config.toml
d_model = 256
norm_place = "pre"
qk_norm = false
tie_embeddings = true
init_std_up = 0.0224
lr = 0.00523
train_tokens = 361900000
MLP neurons of a small language model. Each row is named by its layer, matrix (gate and up: input weights) and neuron, and shows model dimensions 80-175. Each number is 128 + 32 x the weight over its row's rms, rounded and kept within 0 to 255. Numbers have three digits each. A neuron's up and down rows have the sign that makes its largest values positive.
Before each neuron's rows, "fires after" lists the tokens most often just before its 100 highest values on Wikipedia text that the model never trained on.

fires after: "en", "t", "y", "et", " g", " G"
L2.gate647:091138138154114171139123156136183129080129180101118208176108195114167178102171114123156115129167123234165133135100072098155091130125075161110115165151156104137079160133090146094114118079116168104175103134148086107177135127155158135148140109115135094141142087134111121140161126168097161088
L2.up647:144108170100121108162105104100112138167152156145130133117110121133134084099126151131091152096214143151128169134069087121149104104103063107124072134146135127141143180113112132151071115149168198172126043124102117140134131126111108106081069141150087106166115122204112126160183080079116124090

fires after: "t", "et", "ed", "g", "ity"
L2.gate269:119091126150094127084144187111098091104137119095107139159131131134167155124132076175183107123111191160131149142101140123137124088127051098151126104141088130201064207084158158143161123120156175093189130175112084136141132178105131077169110127157220182125154114122153076169086155090099091125
L2.up269:192126096167100121131099119123154132156110151071150145152126086161126115041084121109150166144116132129121146156126116106176111116108082123082132114131103135076142115194107161055091159132135157133136109205175133125155078181150086135104120079136080101065156128099120104153092105149102118140

fires after: " e", "es", "a", "u", " E", "E"
L2.gate701:129106169175158056117134100067091123123091074130129076123138143078145116048153113126122104130082118165145108127109146127153135129143064183076113083082120099095109130136113142110162146070074172146101124183186148149104092139109149135117136145173184171161131098128143163196142098158103143156
L2.up701:152108097158157135154185110119091134050136126086150095153132118168147156092145117126173118156117200148116137081107122131151118122186134096149105104024087169102126122089180137167168139102112143147176156111143117085123164145112145089120116054168137103105145136101129162192091101135141113162

fires after: "et", "t", "a", "c", "at", "re"
L2.gate510:085112122120150140151121112116123164174165114117081110113132090150118086101133125072135152117108116092102174146097139085151190174097058119125156114128173123143145128168106177110153104139164153165135188169114065075144106162123176156114129105129156106147133101092127126114118173204120169168
L2.up510:117137144134147080116117203081151100108130147101122168066138124097151118127143102144133095121119152158188155120131148131158152132168104129131126150122103156136100142119129164108129120154165140081123128109150145127107165201184119164096074089150148133122123100040108118133123092144070133149

fires after: "g", "ed", "t", "o", "ou", "f"
L8.gate543:145120118141102113099146103127119150099153145078151154135134125137145100135140100110076088133159160157133126203065168230175126113151019098153183089139128157182186082110138158112153161123145156160131086114196149139129117158112156118170146148194159143153158139125145182112093154131084082156
L8.up543:147146071103139105118124146122159105015138091136126151086116108201151159125152118130138102219151084167063115152107100126146196127141085150081108137093153125156174082105122087128134109105121095119142138141096125090084114125176160069130156142077086090090194143071105090173131151148127119140

fires after: "t", "et", "it", " B", " H", "ew"
L2.gate74:171100118118097132157119073182143176116075173056099182068178124165102130098150116031071109130158091152111167184128137112077178134155127116089106106119140130159086175111160170122183134162112113107092152118101113149082075105163143118118166102140105150130096079136133076190130145107128178154
L2.up74:134139148116094082149119138173136143140140130145123118078099085144130171096116141153154098141172166146072137143096102111145108113147159125066138142099156174125090130132164122102181148107190133082216151102119145080096130206134147129164138047061114154149115139110147138139085159117124092159

fires after: "o", "a", " O", " o", "u"
L6.gate217:082078097173101067156078180134128111059173128149106104158129153113118079092143133174133066166146161155149182117137102156149092089159090173210144159105178124106088144155133102152102154115082119141152107118119133168085121067153205136173128170115110154164145079115113135158127122119156144106
L6.up217:107148145141129131200113152153122144109192134194117133178073112159148165163123116128169144058094176118129139178151100088179166115126118122107121080080084137153074113151160063132125155084115108111135165118079090102149127134165169145138101115127085104140127109184154213174131172077207115164

fires after: " c", " C", " a", " th", "-"
L8.gate373:073160105131153111150076085130117132125127156078099141166174122190125173206115078101172097143082116128163160113144141108209099123113149134169092161096080117147101132147096106170126200163153099152136134144166157165120167155209123174115185109110133158091200068212111141139144067176131172151
L8.up373:105156151145171090188129097114114159154189130132124159118125073153123121075115143165081127092108097139150138132154109145160136142088079076158130108133137195102131214159164117165140087194146082135161132131135122089111123099129172103088092190138128169114122136122137115143102102148162086148

fires after: ".\n\n", "\n\n"
L6.gate572:123164123097221203127163157071173120105147149063079112124110168083155163107098151151208116152128155177107147176077150190228116114127149122120115098112151139161172166232130176119138133141109149134168119121145120109160126070116127091176177184190096172141183084121141095128141128117094104104
L6.up572:131136204070197128108103157134092160179120122086185157165118164148050133139127122129138172136056122148081149135105117129130162119200140123149132136139137136108165163101140151107146113177165110168208106136117138158096114086166127129160174148141116132180106140127140098148148183171135076166

fires after: "\n\n", ".\n\n", "==\n"
L6.gate490:078140194109167108137114136130099107068147109097075142068116142091131134125105110116134128120116147148129149159126150179090128143135138125123157126099111075160137167147148123144133160145107139084153109182153104105158070099196159145118181176129126104115174129182109104165108185137110087162
L6.up490:111115146124138115162139186101142085099179113147212191149151126092169116135190135124110150120147159134124150074079127169131129113145084106135107159111155076170168135139115116113087145144124143102198176105077134167094167104116084048133125187131136127116185116191130098097153163118144061103

fires after: "ed", " d", "g", "o", "end", "e"
L6.gate256:120094138166110155156144139108175157122018055084147157147125145114149059131136116120087124105164132172110120125089137176146105117127080158113064150079082065138136140183113142104141141097115202122147098170137122131133126111154088133117118189131140159086094132037134131169115195122207193128
L6.up256:122201076128127166125108136107104080132123142081145117122156126117148140142143072119106135099174156127140159111083076065175089113077106120156151134147088113140109064175094088107087170114173183176102135141164142186121105178132101126145088149162070123136204136109146104141081179094140118086

fires after: " f", "ab", " F", "a", "b"
L2.gate346:122114122106146179112121117092160138114093148143112157128078073171144113115138092113140182113116098167159144196136113119150125127060116093134069127108159188120103140117124124131146143118158077089158133120184166122125076135091045148098158129157091141158155117080114090087106122126128088130
L2.up346:141065179096121141160144124065139143081088084158047116167122066110164121142147112156193157152141139139104124175129148155143146115047118116144143132117164147111146126142093125103147138189129101147092202139179140161077123177085096124125224111110141091144140120104138157099104135136189087138